{"n_layer": 10, "n_head": 8, "head_dim": 32, "d_mlp": 1024, "vocab_size": 3531, "norm_place": "pre", "norm_eps": 1e-05, "parallel_block": false, "init_std_down": 0.0, "lr_mult_down": 1.5, "beta1": 0.95, "lr_head": 0.00517, "final_lr_fraction": 0.03, "doc_mask": false}
MLP neurons of a small language model. Each row is named by its layer, matrix (up: input weights) and neuron, and shows model dimensions 0-255. Each number is 500 + 25 x the weight over its row's rms, rounded and kept within 0 to 999. Numbers have three digits each.
After each neuron's rows, "fires after" lists the tokens most often just before its 100 highest values on Wikipedia text that the model never trained on. A number after a token or word is its count.

L5.up522:532519485499527515507481498440461487473472543507518490505488474498466468493529454502503527483492486487451532496533568507501554445530516468473515518505498542524561552522483483484520506482499568470518481481489525471493488497499466507495477555447541454534491513498509503461480503460479492528484515509469496508504484496483505506509483484505471541523492470537494510511501461540512505498501509543523519504492494498511479509530516511527476451473539517477528491509513481518488470509505542515485509476486485527500492484464499489477531500490524494517439481494466541509524535459466493507474495506514493495468531472533480524494466495487467492509464500542491487469540532540504483465536526508543490528526499531487508494527487500544500453519480457560528510515501498493506477513493491
fires after: "\n" 73

L2.up193:480538469517517488509471524531490523496489500518510575488524471512533497482504551492492487520544457460507491480577449505497494453493472451466495532509499509502482448475516523477494493475502488504492503541488499503528494492519539499475494493506517490506550514498541502440503461520459552493509522480487500537519506541457489520501503501535505493493473518485531503490498507539524505539506506517512459474524483490504444470502542522493494520519473513476490506521517541502481524506486465551484503531481443475521517447507498492506499518522521481546507555500474488520468505486503482514491525501498446495516477477500475525443505518480482451485509537491487486497476521525508540512522530475491464487515527491498477513461499521450458499516492483505457532551510482474483475475489512
fires after: " S" 23, " B" 20, " s" 11, "." 9, " b" 8

L2.up257:498459527503544509519491526536510486489508485518526479474493480498480541547515512456507537523482520511498485460489485553524545491468518514498464520530476476496549494505543496487508547533463517522505516509555506487531460528518498496470529471511458456496512485444460498476492487491458498515499478496482509459549483476520512545495483523524493460503476498465508488452516511513506465497481511501496521492482504463489499496525538456549547497475478482506483506533497496475496541481507532490485503490504491525504568498483495529488512483517539406545512508489451498500487459518482496485492483481494459528480497498534519512502513516525461493480505456482528484488455457501523514519497517556514496482526511483509471477531480531504482496509512448506469491480509524493480522477505458
fires after: " in" 39, " December" 5, " August" 4, " January" 4, " September" 4, "," 4

L5.up664:493526485472456529483524489519506472505532479519499504523492506511462459461539552525452492456521509513482478551503500473518478500493529479491539512470474517454498497472498537468491534466513466476455496540523504495506493464481524475504519533560513507532553456530511495532502508485522455478498482531473514499489496500496469504553488503523532498498513458512460503529542466456453525497486521498446537514484531541494477496485530494529502515491441485470490521455492534505511545501510491507502488526516488490495471507498487502443518492493515506523485508525489478574530480480514526523533517476531478491468519531510504479491525470522479494500494491498546493506470514510492483489455487495476520505463527520504521512515503490526512508517544505514512437482541511517521464517453527
fires after: " |" 38, "." 12, "\n" 6, " Re" 5, " was" 4

L5.up242:480496517486495491490506481514506536476497524460496564514482495464482506494486503506542464521530470545502508492556437472507490491533502485541526527430489498540514483518526509504468530465490495532496525475479480492520474519528542507444539464468513510526540484488555515517506503520536492531448506545500466531495458498519450500508499504498533512506519486500504481513526496532479441539474529542495514502501486448505564450480474523483485489533466524530497513511496521511463502519469526519471496504530516477528467476513504471459525473497508508491502511519513488489485503488519495481501450499519482525499517485473499484501480492494490492500482487492437526494465526522493477460486513519546508474501478498529481493540462561445504529538514497513497502463497502484503469486518483
fires after: " b" 32, " n" 8, "ab" 7, "a" 6, " B" 6, " t" 5

L5.up653:456512493452504494544477486509514484507488495516525476467490488475505483515489507526441490499494482480522504508506465471537512519488458479446496495480515503531507513509505544490518472498518493464520504530520473543480486510468479523531480477527484482549535556512510507547450503491514509506482528503449496471485512511510532498484515472551464492498513490554509479532526522498485512484553488502533541468508481528516539499508501537473513528519515542442503520520437456486481554558541478453460482555484487477486478466457503463502511559508519520506465501506536463524455494472484493498481482527504460470466517499463492521481521506502550486504502466500492508471501510507478490484507482515512538509503532475513488508489512497511461504469487487467503505461511498507518485516526528
fires after: " |" 38, "-" 16, "C" 11, ";" 8

L2.up361:511493485504450540516489487532484494498476454483483524501502493547492503508484534492545513446523475500505518501529490480523524456515481482524529502554485516508472517497536523482512507499476516527529502482501494551521457499523525462474481467501483505521490497486475501477489493549456457524468499484467472520484501495491511518471530476507528476480501538477535480520529516513480470463499459490434508512502529508515458443481502549493426501518497480510485499485485473531535538473504480489487498505483526502459496505525530517511521470526495514476518463550526489504512510530473525506525498509493526501562463514490463511499466462457460489482491518491532512475479522535498446528511536493495479516528525547509513475528500480492491470482528479559518498501502499465485465543451523
fires after: " \"" 22, "-" 19, " (" 13, " Sub" 8, " sup" 5, "\n" 4

L2.up201:482501499513515510432460466498499452498477487452473510528492516514442481507542476499501474503502488490516503529577509513450506500495508526509509489510507555485485463517535484519497502533553504542502485517475473481517479495507474504473531496490503469545501493513483501473491482532491490482477478478503500538477534503516468516489483497514479473489480480497517493493507490497514481487534518492514519483483517505482473502510509517453486482468524520520440496486529536510515479486518503528492525500519515520524504428557501534445468507471508461480523469546521522479485544502488493484449515522460514447493523505558554518522543409494503496520553477470486476508472531517509514490478536489528496489500507475523513543492499523485517497496494530496494492488535499470482519484542475
fires after: " B" 35, "B" 9, " b" 7, "b" 6, "ai" 5, "rab" 5

L5.up650:476482493535477489473521482451492475470537484494458555420484482510499525483497504494490539501490494488498450500470488492538493527520491506520551516530485515525545483508494458516484470461482493455461452502546489499549497513469530484507504503514487520524468524471504517514451522511482504509490498529486536528496501490525492465505480490530524552481508468450533471501482506477571517488519507455494489481495507502507495491497513489497479504503508482514500460527524500526462503551516485503498523469506529521481501531495495537512484456506505461486479517494484481511537470489520542540496468497478480449500498504524507520470504494544513488519576500479510526497498555515472469514527493483525432495490503484510522490511501525488527484460522492462491528455501440546498513498485522
fires after: " H" 19, " th" 17, " L" 11, " Th" 8, "n" 7, "d" 6

L3.up310:481525505485530514495491477487503521483480479494509492496467538532508454482527495514553525487504490490479537485525487517482513507485533478502520512502532502484502489565506504508491514528506522507462504501481540494503447562479506496549506479493491483524468515477480533483479505502468484459472448536462503507515507514489531462474522518463452463532518514483441499525502475503503461502491493540541515521513501452488494454499571486516477491501479503499522476485551481489531474503511506505509537489500523517507492508524463495531507523531540495532508499540490516460538513496537506531508495469487478464482483472462487478469514512486497436505455510505490499486524475541530518487503457501562505515484477505493494450521504521530473486502508517495540445532466512421506479533523489
fires after: "\n" 85, " (" 5

L2.up155:491494519422504539511498510509476518475513459523494466495506552526491485531472447538523527516515487508496512504484545523517524470450519493530556545553507501512511498480479499473508482463504515506477487516472477495486499494515502457515487514495480534555491485458481512503485486480486448462471485559478463484479478495525515493466497494503558497503501512469459476522523538484483496521477452497565533499488514519479509522553484477484487495523476456533549499461468533497523500497546473496470508501494527508518500499542566475523491489499500462475493492509488511479496505531493488489512442476487477463470519495521457481520493488521509513497504491515511564487486513552497484510505517475495508532503499523500519478495543493515471494494564504524519514493486504467483480489540479
fires after: "-" 52, " (" 20, "\n" 8, "–" 6, "/" 4

L5.up369:503526512513525498483527514502453523531529470547522519481478496419503554528493476496481509508514490508490470480518492478537546495509514537513534511526510456488505514479521477502494542523558453507472489551469534524512515504468480510465449518520476474508495499505523475484511477516523488498483481498505452485475504447470502492514512526536499518487525469474459496484560466476505505498531472524515533491531501538499504508494524487488490467513499504474470447499520507490490516489504503459487528467456572517518498506497453491525489496491486494521524478503498518518504522505520543481516513536481534494557517490528496463468485495485520503484455468511496488454501491524562533501505529487510512545494486522562525491497484511473446515477536495470455461531472491506487505506496492
fires after: " |" 89

L5.up1009:518499490472465521459485504534519526519436493498539552492520484519473505459518478534470508495498497484507512499525524503491475464490488553524511521483492533459506496469520515519479509488494467485506534525519482542520525521511497502483518526469513451462481532493509522468545489458514560499527473507499508520527482482468536496522479552535509491438480454521528516522489518517513476484521502442508496493491498478521512510474510512508507492494521499496504481554530518503495478477522514537481515511473507496527462503482514513501468514499503513494526529527502495480520538562486508489502523475484532475501518445508510447501520461561429493496507471510556508505471502526480514470531507470520473477482525517535491508483492485460535502515502492447510507452479474491520429500493466
fires after: "in" 28, "er" 15, "i" 15, "en" 7, "eb" 6

L3.up1022:519473539453453543490464512484486488542499556499495540506522490484491502521504521510504474530500535497504427522532545561482504473488506533508518517500516480540496497511492533534493506493494483520497493494519580467465500496501471507477497480484517470476475534498508488493463521526484501494494515541489492446545505455494527507537542475508469452487495447493517542486541533514505506530517487509488489513499514490508533512447481528517526490494511512468497505492476507482541566493472512477534492508471493497489480486471493471470481474515478483495470474506544484478546525459537506484506497530513506492479504538459496462492548462505488501505538517535527462493475477500507494498535512490524499448524503542506463497497488553507501483503473472469483522467465466499493514501475469
fires after: " an" 20, " A" 15, "A" 14, " An" 6, " E" 5, "le" 4

L2.up329:502463496461493524499496486476530529536521475500469482506479511471517527489485471512527501467527495498432489468480511550520487494485506490553528502520506515496522514526454491494522469516487537478519469487489479477541468500507520493509507515509474486510502505500443506478483508542517479486509495519481451510467480527484542491499492469486536483452480549479485496551517530504480465497522496508533493491540470464502499479518502485521496498511461505539500484506470474498496517489534491504475508507510515444527523463504471493485515483476507490503485472543531492510510481554541484504504477480537485502500467485536449506453523503476508439513453498494484515491471522552530477520509509447561511497554489515458501556519470477477461522500518554522522475536505531524510485485513553
fires after: " (" 29, " \"" 23, "-" 19, " un" 5, " [" 4, "/" 4

L5.up139:505487548541527509527496461481475468466521535572521462473526486466503512497459500489470471475537491519507499534473548484478495438474496515515527519532522517471496488466499511489446529505514501481476534506495521550507490475457489452522471540477504475525484470514459500450516515476519507498480482489486448509466513498539488547502493508499551497473438496513510517515492483509492486495488498510495501508509455486482504529577517538479499481550496483505459485472458511491488528503466479482489505450475508496489500490498488528503485468526547498506494493513463527501529541536523512502526509466516535488498492516507466523465522489513484526471506446526557510517468472520498481514537514504525511518525501542519509535523501470480482506505479482496489472504478484530495528516496546
fires after: " |" 77, ";" 10, " —;" 9

L3.up675:489517488491518553496520502489485502508514497493520501453506469501494462514521480520491486496463512498498522489478513526502513502476528507527509476495494509521490494469522517498536506491483489515487481538500519492519489489528525516495480453494467492428532519491497494459503538495509501504459520501481594501478536510503522506508471490504504450490469491484470552543505528497545465523505534473486493533497502552479469504487487532483486460442509474449497501501475490509502480503505515508471427516571507525507462521463485530462547519514521472569514521470541480515483532519506466491490440509525532467519520497497495488479514472500516482485467502518459551516476516479506480479445496503486496524499463503521516476527486506467485500492459485491479531479493493483486451561481521
fires after: "\n" 46, " B" 8, ":" 7, "+" 6, "C" 6

L2.up170:477512513487542476510513510514522485509512473523514463472505513512476507476509518489516518509499536475533466520502488489501491539514502517513508490528480534526473501491506485490488450497530507554507511521539503521523492516518515471502514484472484490488454555480449508515482511472486496469476494540483503495514490497473484487483498478453498451506508549521459549540491532510486475574506503528468537478537499472503533497497522502504515496506485468527509477466505511487546520517475472555510508487477497454496545503536495487483521464508487479448472499517524543487496549510501494530529485481532506498513526533468479466443514483480474463497486468514539498491502505511494487443484434461475513452522485515533522511505493513519505445512499532523515537547505502491460459512434534
fires after: "-" 32, " (" 13, " Time" 5, "+" 5, " UTC" 4

L2.up240:479506506508515502512489506507462518474482534462446500503480487511494564469459487523472465500501483464482512491472438509505524463516511475535496496509511502527529491531500485488535499488514499511478501493548506485533515442533507514480541488528482503491534480497550474494527496505514492513509516520509466499507520557472521531508484521527543493498498501515508435537500446493497513514495580507535510537469504493487512480530472535520520509525505507501526496488431509528529514476534475503494512481485505469515516510538442471469478541487480432535520494458503462524474549505517510454473483490481506541517504510492522520478511494515474541502473496500454460521480484520522493483489494512479499521463460515470522517484485472512491466517533515497451487512541509444504486501488506
fires after: " Sup" 14, " B" 13, " C" 8, " c" 6, "é" 6, " sub" 5

L2.up735:564506506535475480489493533498504489518487463509487521489501514507485472487571485505500523527459497455511500471464448473502520521519480527481539510530501515486520495578470473477527475500474492494474481476510472500522487532514460475503521470477483478515455471487512512502485538499562518465469498454521513496512496475534477453503530541502517527486518509514503531486518477501485497466494484479474494502536508532512449499562488476493448502484498491493498486505515475499575456474480495522497476470506503519497502521529497531501514488535520445495520494483526520545469426526484512512485501460472498496479514525502523510457506500475511494505557508518514474518494480528516484497502526501498508516480503537517508509516491538536529503460472446448464510506488482537524489497487535
fires after: " F" 17, " th" 12, " Th" 9, " app" 8, " f" 7, "f" 5

L3.up783:499523502494534522495496486515494495523438518527525529482461517471532457524511468517506517439503498483480544506564501548485489517536456505497502491551516419481531539493475521496506489519513487504467493462522499446508494489494508533514456472503476505557461490499461488506469505492526517544506498508482513502490508497478501505494517488519491507516492479519510516483528446540514474503542501488462528463538539465481511500456479520484513519477518498489517506496478487557487511532513496497548499497516504534480475493507522488495520523482504496494502480473511464492495523526550502481508517466529528507502542526486492479465490533498495506511527513486507449524491502491512468519471458512494496505483562508537467495502456530457485474537479456519493504422522497477505495497555468
fires after: " A" 25, " a" 13, "che" 10, "A" 9, " am" 8

L2.up740:480550481496489509511523508513485480478517517525493491466448501552436492540529543509489519511502471502512520503501513463511466536478500485486498549469501497504484510480510500526492506515498416526490465518511474502515474526531487523477507509508471481515483521559508515505495528521478501492529477493547483517496492529491500566480505468488493480484502457479493503468529504488507538477500485505509504466486501535502476487513527493480449498510548493486454494497463449523477532535519503527480525519504523508510509547539472500495440520528525488500492486496530528529539501530462504491501513540520486487518490491477508509562506485512516489520508492493513458511465511518509428497503504527428504497538475545476505467458483479503534505479540504472480502550472470512464481452533499
fires after: " D" 23, " t" 12, " r" 11, " d" 10, " s" 9

L3.up164:487521508572516507483542465548472489500452516504475506499525483531476509487527529499499490479545485498533489486514500485498486494463506465489517495485489513542502483524486497502482494501484543527485461435523483502518520535504517459518506476466485512504509545467537476465472532481505515485501501507523474468462511501487484519504580488507512558504463487482531540516481516507497474516462511456526511527511455508510510518522554521485512463481495476462493502489523501512504501499493519510503477522503494508517542487490490477504507485510509501533488486553494513481453514514479477506547526548461472501495498527525517468497548508475491445527429496491509446487463451471488510499493481516494493518539505546523503477484489481558478530504497515518443490501504522464546497502478455
fires after: " s" 30, " S" 16, "S" 8, " v" 5

L2.up57:469501477426495538505501467477472550502549484484541493509490502510466484501523500476560539511510516571447463484513501536514496514500562473523519474541519488530550512505503482505538515506477501524493521513476498492535485507485497515482518505488473490478478517512440506483483532510511480504496448524504482517513515439564476499450466454490508486474464519478503484481513546539472524462510469502499498505488523502486507553515501502530505503473519511491473492522527489499551528513557494462511536490507486479486475484508495488548494471510513450494523505503521535464520511479498481513469497499490527483475518477530449497510483481476490480513481508472514537506505461530498512509548494476524487498517494552510530488509506504487467475484482459506439482503481474484473511502531487
fires after: " (" 25, " re" 16, " \"" 10, "-" 7, " le" 6

L5.up921:490505500493462515476488480500475449477540482499452481488493477542506499467488518472472480535473505525477512507492477487541479474481540549499499516506506500464500479565465474509509450471552469510513455481525533469522497470510507509508518509468463549475487498489505474519536524474537500447503473484512528499483526467542461510519472523515514461490504525486491538508519511512522513532472472531522509493509495506515513479501533579478502502454521505465518493498505519519484490504530528461538505468564518459504479515514513511512466486498512501524512549477492509469501493496516474500470478513496505490533441562517477503510530492499512480492532501479457508473464511518531522489517520496506452508513480508520499549440506515464499529479467478480535521478501499507559496534494496
fires after: " H" 13, "b" 13, " h" 10, "h" 10, " L" 6, " B" 5

L2.up331:529502498512477537469514492519479492514489531526541509501469425452521503490478493499494469518504509491461532447535477498473523476508482481507522501507500471503475464503508496519507555529482486461495550510502468527530507458457461445495477507466501521515526540502492515510510530493498499513515553483506516494477531471540436523483502519512504470468505500472487518513475490489498482519507471492521458468504522522474508531496516490482502475510489468464473537509498530530525508528506481471502491497462519508528503550494457499530493463527497541501489507467483549518457541492481528438485537523538528525516520527543505496515489490532478513510517450455494515501488534492468540467513541502497485559515494486536539540453494520485494491463489524505496478523459474503513503480489501
fires after: " |" 60, "." 9, ";" 4, " " 4

L3.up862:494527522542485504478483484502501548455506539498472519493515518467525496496504492465513502482511494495511518523501487492463521503478511516506513517486495491516498475543518482495517511511483476491511506523509482501521492481451474497472519523442536476515506546499500519483536490536473550485512488477511491510506529464571501458541501492508501497504494484509470525495524493446518472558468549473511518469430532492546431440473535453470490507498466506521530535485478532461472530501501503490449474478494526456528490530514482525498520488508435488502498517546440465507517504512485486517502521459478509437477525486505521499470532525507492500478508491510515506500530505516523482487488457529487525533534499504509495493529516500480498489511538481505493512565485474476529533529497518
fires after: " P" 28, " g" 11, "P" 10, " G" 10, " p" 8, "G" 7

L2.up710:496533493449534493424476461494469486483518518503495497468463498545453553516572561505501520499523509507484549507511495536454490524495514513458530506479515505550505479486507500517443488510528538525516459531475489546499481543511501483462468523455524457481455525510483492497507502545493508487497505539534499501505517508525488477507519480467516539510518513500528499490478476499511501480511494561472501538513519517491554492509524484496459482511548501498520489481472498526487502513530483523484487479465503506482495577449490497478502495545518511478471515510493501493491524514444480490494513513484493496521482495488484436493474489516489512502517480505504501462475466490478463489499506461532506502510493520488451473489487508465493512477469482488504544518512533546478512471483477
fires after: " D" 21, " S" 20, " t" 7, "S" 6, " Sp" 6, " d" 5

L3.up434:468476548521487519457461512477511515582528518507528495472505517503488529507518527517524504475519521475516505546531499531507533494482550472514499500493473522472538514507513541487490481465481514497519498508490510506487484503491520504478505502509498525525514486530482506494475524528505540470526534534497494493505445513475515509506471471507488469507476454505528513535488502488493529517496516533548486443487548501474527424474486490457498509518497556547496533501502490502478476501440488515521478477540517527499448450491497502495461491469489501504491483512479462513496556517503471486527509474506530495490518505518502453476476506543489475465506521508480469487509515458502570485491494479509502503482524485510465513517454474524453469504499505521446495478504479498523561482501445
fires after: " an" 20, " A" 15, " con" 10, " a" 9, " s" 9

L2.up343:552486538425485477533487515502518495509526497556501496459513518504475490497469472515475500484475506529481522479451483482487500425516510507523487498510516489526535488544501502509485490468508502524460523402471508505507521533527480502494455507471505507478512456490470493483475513540484485496473514497524513495487518502458497510464499496496498482483480554497513526497518484496501466488472477557523482513497486481517488497510521516546472494510493509500482531523506482516508524483485488502507500526532484516514486502518511489455472541583547485519484498502489490467527558482504533495508520479491495505490520495468500447475485491542461473517518516454513494528504521528525458492527572517509528481520466517552539512531492470496517517503502480514468509507568498496506516536506522
fires after: "\n" 93, " |" 5

L5.up738:496514491480515490536489526495480435515504506556514519509507451509491497498486483537471502483482524534549547538500504438559493448492495504578518515528507499499545468521493518524502490485500529514451563511521514548474550508479472490517447565496469472502501502550465489509514520510507539532492496502461496497500519489496500507513478486518497476473509507499478483517469508527465495479502491501506519498528477467503461492478487500474512509511451489537479490534489484528475471475481511475526494529462521448516515501500502509475493494531534541524499515457464489521492515461488512482464470526484474492544530498519479480484509541482473538496488491500474501501499456519492487478507503485502479502476518528488550476487472507471481504527459446534500500464531466488500538517520475
fires after: " |" 29, "-" 22, "–" 10, ")" 5

L3.up406:511550480492469545540527507492457475448465497505490477498492500488486499506443492495494513500537505464442483513504468511489488508493503501498490456519531508496474500533520548506501505480503545525469506520499545469448491504524479518519485474478468514527514505517494505517517520499461495512512531520518490543511476440536488488467517508517509491523487480483480532481526510497535490505469494507501505574533502514492449526551508464477479497474534532562484464549448522516485496485496529474499468504520514517489510505520480478512476496477465541504556518472535513537518489501528500494483493546510509473501513552499503478495512465485533480479511543457490512504518493489528462516469470546523511503475488492484487495474465475528503460553496481492526494498484544499450496513449539
fires after: " Al" 17, " Ab" 13, " al" 9, " ab" 9, " Atl" 7

L3.up749:503522499497484533458472503478507515485499498470522487566520568532480497519534493518525493486439462448509502502481504496484491502520514498530505506501524459521482507518525489511469432503531484484534510491483526472528464467537505481531502516492518494500501526503490455495510511512498547475522491516509525467457491554501466530481506514477529533521521533431471502514510476517477535484525505533473529537518493517497472467515490497519459501471521484453513495472529484503491456479482532543472512493529523500535449493524524483471487578519516487506465480510514487509475477529541480523476504444498513480517497494511520508469468492481495542518466436518494511500472540490494474490484508472479482449510501527510536526460500524512535481492517485513468510503502486511531489479535470
fires after: " B" 16, " b" 12, " Squ" 7, " t" 7, " St" 5, "z" 5

L2.up145:494440525494459506544488453529518514492491455480486448499525472499483492490472492474519499510518508512526524504499512533510492469495558522485539511553529482536522521472495458489520507479529533473488482470528498488539493452528522506503505503492467480511499474453483487501468537491492533459493500483477483495516464525529473534483506475529498488527499514522496508485527475529524506460494525521597513553514491475506520472518467467499481538475498498489473491524532518497498549527471479516538527501482475485491532497478519522514464486478481492516448491430539511468507453474530482443460520522491473520537499492523493502519531475527479505525492501470498484507475530476513487498505481471522497487522512453562515513467524519533511524493533476496485491506508501499482492466483516
fires after: " in" 29, " 195" 5, " since" 4, " January" 4, " December" 4, " June" 4

L5.up911:555535484561485516461457522477550475495512506449474507495529505510514482476471487519501483500444499520476485540476489529507528483438473512475506450481521472490528531564493529483490518492471475531518535493502486489504489519476505506501471507495514486507493529492489518490494548503522525505503491521505483501461502523525518469547448491547501472488493501517516526532550517484498461512477492487521488490543524492527510518500525515476458532478460519504517482515464495491515491489487522482489489471457549509460539507517487471433504468464538508501529502501520515499480521467567519472494506470475496499521532502476541507486493465548516488518502483525538500529557488526540489474461490528469511476489518495523493513506508474505505497528469464481500489488436497488503530463479481
fires after: " A" 14, " P" 13, " c" 12, " F" 9, " C" 7, "c" 6

L3.up579:499462499527493527467475512510486458495497550483491467495490508492496519494445499489503538528466522529475461548506513471500494484495491506524493496548484459539503486517513509494516548477492464474476548529468517485500524509478514518543491466509469534491536507531486523458523498520479525513528500496506496500509558520492552458464500541519493460516518516527525509492494497515488536523494520527540526504506502522480515518519512517563448472495479484524559493477512505497460491467514492505452469486482487457492485537447495541468517461523469420507529482481461542527485471481516507506510491500481491485465512512493502485508500455445553481492499489517493524500494509523535490499475471485517473516454465476485520508512476473494519488477487534517492487508496466522514508477522438
fires after: "l" 20, "c" 16, " p" 7, " c" 5, " pl" 5

L3.up168:431518507538526497516478474486477485490511512499495501469479513538467491449503528508501488483486477492501540512468505409519480529472506473506480489458495530486490461501522454498521515495520505496505512511521524527515511509493462470475549512506515505556459502475503515513487525491519527531515517519546481515467506510519527532466509535508492498495493527502472488468529466532475468521568512520517505462454507530515478534442481496494496509505490531462545492502494509516475539524518512468514541493542505481496495481523519497492477483526488444511457480511501469490488494523532465526510481470462525515524530473522561531522464478467499493502518476502490484483487542516473508470508497516494504468491503552528486530465544511491519536499516493463466515491511500560536520472510466
fires after: " T" 14, " L" 12, "H" 10, " R" 10, " H" 9

L2.up908:487545493482529529475487452472474534480530482479445485480484504492495476522489457507461534527486467502485514535531502489484528520498462528490486481480499502480472456506541489559514492490482526502501521472537489569520494578498504489513497497526512479484516497500509532479455527475482465517523482522510426462487517467505512502505485510480474483491466534477469501523500513529556482438538520484497545444556492535502520473501480487513511511499537468511469512472486549525494482533525491503519472509509514505471471516475496500491502511488502445525496505519495532497529481466529488489490533516448450520496523541518491466550499488525457474489527492524484503503498531539485468523532537508519479496479511502505508494499492502521494536480494497474471501460507513466528489497498516
fires after: " B" 23, "B" 15, " b" 13, "b" 11, " Bow" 5

L2.up209:494453504517498457439522500534542518475499511503498461486491486454496504545463506505483499501510447518506501496523473517529516496512492514486479498526468503491510521523491487497523495485496526466542504537528553505538473480527482501472503493546511477499467479517516507467487516472493498460448525489541507487543499518552518473485516477513513516527490491527530501534497502472501526526497458499489471523461562474510469496555543520526516456499503521492465494499452502505516525548534528449515455469472508472431488501506481506507499434500480469499521516490521513499531483548484497467489506498475491494523491485497472501467511526553485514487502513483510484479486499522503496489468536467510494519485484506480538478488534510467530512491525501422497489486538474518459543480518470
fires after: " so" 14, " rec" 12, " requ" 7, " pre" 7, " imp" 6, " comp" 5

L5.up171:495511493507520511494465467515503513527485506503528502497467497513474471517545509479452477506499455396524472512492528512509474498510515500497518438515507543485519494491519548454542532464492514489508501526532477494512502499481497516474525496506500526536557485508456494532512531480491503525516509486485533489557501472487530483468477473467463442512457522502513471509507546482486511457496504483439508518528466509516488498518535500518472520493451517459492506478481483477523508503508511504471518497567465500531484518496516514512499504485540531523477508463506528492474471470511479524549528455496539502503454485454500510474474471523527474474457537507493512516495519532495516470489533541448532519516511521532497497511526510505532505519489515503509494452487490463521517489515492
fires after: " |" 72, ":" 4, " received" 4

L2.up342:511473523523472527485477499503502511454463496516517538484494486511497510506490499501475461505477485479497496452493495524533509474493440517555527513457520486493489540527520520522494512535478514424479486479497510481510518486460534476478504460453499480532489516458520517535486495474505498498495515504488490476488453464516496466518513563530492508475453513516508463501466447487564516504502487481501520491512521486505489501497490510542504462524473502503469508530487553504455507505531511508546492508497536555532514530532509487527486477510517533524483509543469488499446516493495513501510509519514492523469481487488488528457490493502530491491532452464547453537472500471520490505503524529507482511505486494502521490533508520485463530485547484458492486428509491517542553510538486
fires after: " th" 22, " Th" 10, " tw" 7, " wh" 6, " And" 5, " Wh" 5

L5.up737:488528535474505528474510499463473527505456494497487459547494488485482506507466514495502552476512500500499511550507537534512530470507509525493513490527458522487479520545502548539489500557506491477462467504476503494517508488472525488465502451469450540444520506495530526507485514529501479491480527486510498513508469489480461489463515548455502504521521490513480451498549512509516462491460470506455469531495475494461538511479449492508548519533477555516508502505470467508455522501505523502501500537515521491515497474495508528497511531483497559487494518489538493504478520484501517480506467498478476538509523492525495478521474490480511463487539561527471522542491479529466503460481484539443475528516483485539498517529494524494535509537494486498480507492520530525491482463496501
fires after: " ab" 16, " un" 10, " non" 9, " Ab" 7, " red" 6, " n" 6

L5.up42:448506497509499469520483472514515525498481502529505558471503476519508509523518507472502487503537455482484501560541471521514526494521477514501499511463510512473522478521512527506528478495514466497503510492502481451512446490528514491449524494525498559507487470501473475464490525484496504438487508470506494521485501506496470471525488506488518503467499489461522481527528512517521501510578536517523505534473517501518454456507499505480489498453495507485496498525509530482538522492518452524482512485497498498447527485512498505505522498497481507511466520480553493492487479520450487458451466482513490475539483496509487510509500546520516498534515525474526532511511474505510521519476469467473448487525461503505486521518503554499543470515502485495458563522527553494463464446552477
fires after: " B" 33, " U" 8, " 1" 8, " b" 7, "b" 6

L3.up948:469543487523535496485477474536471533526483505465492499568494496533522493445478496500461524520475464518514490507502516542470489479460459487531494450518503462529504517530507504489497482508478511493500507537557484495481540471461522519497477542472488496476515494479455455481521486520458517498536484507534501518519512537484521481550501524515547511488501519511540514514511549499467516531484487474511496486505511491490490436521499504503453488533514557502529482498536511493462515488540528470471507527470431484520505502492501521501461511512505506516510512491528552519496510530503516501470517452546508542449469491486484460470517498503493507504454494499518529532459511530484490477505495507526487492467510487545491498475465488491485522529516445479487451484493494476504473512486519
fires after: " C" 13, " c" 13, "i" 10, "in" 9, "our" 6, "c" 5

L3.up965:501525517426477537488495529506487531487503492512497512494519520503535538490506511500482511489528477472521471464489540507495473441485510539491571468580482476539505491492463483470509507524534539491543498529495496538465459522505506481476505529482498513544501510470461503492469538524531469494488476471492504478481464437516522504470516465536514476515479486486454483521501534476486504476561460517500502513526540546525467501519514489458489517516478441480504514502487515499527538473529527474486503533516513464480482528515500484467493471526519475489501519547536516492488481529485478472507466482476484501496512499472462500508490489492482493484506474470545492512497511538460493508529520495547507546507502493487507475498501504457509498461525516551503495474500499483487501476495551
fires after: "\n" 58, "-" 9, " (" 6, "===" 6, " 2" 4

L3.up219:503528517489475500526493498486464505484479487468480505436507496461490479500515488522470522519479516540521491488487507487526467509439501469465513513470469487520499495522505524541519523504476540487449556497495462499515478501487497471463494526505500471482480504497503486483520489442511525491474496509511501508496498468501531487500586532528564485488489510502588488528509504491484532511483540515491480467509500507476470504481527495505485508486495512510530505513518485471527571490544505517465482491444471494534502520449525562505469493522490481487535527492504512522527471521471471508459527486499455444484508513525520521506518484509491495494512517492484490517511483477492508503483511526504527526474547474496531514496549485478571494485526478499493512562506452478536520507469513
fires after: " P" 22, "P" 12, " p" 11, " C" 9, " R" 7

L5.up1004:525530513524489489475512497506513505470447505484483509549450496504528460452521488536487455539556485489468463458509468547459501518513488495477500548556495498484486511542509525504490498487519509504507510512452487515501492514472513471469467442510517515528495496518480477482518521470504474516488499527547551522509477486529506489482501514496487498500514513519521476469484502458482504507543484453469484524483515513509495493506509505507451488535500503462532542515497475500517483474519526519467553474520522524521497515496486539509486469452455520490491486488491532522513473491547505507495488501509518481418510524461451503494527483512555489518517525515531474513488481499508489476516500495519501469478486509479484532541507538547492511536451476512520510430499480517463520478514456
fires after: " |" 30, " 1" 11, " 0" 10, " P" 4, " 11" 4, " 8" 4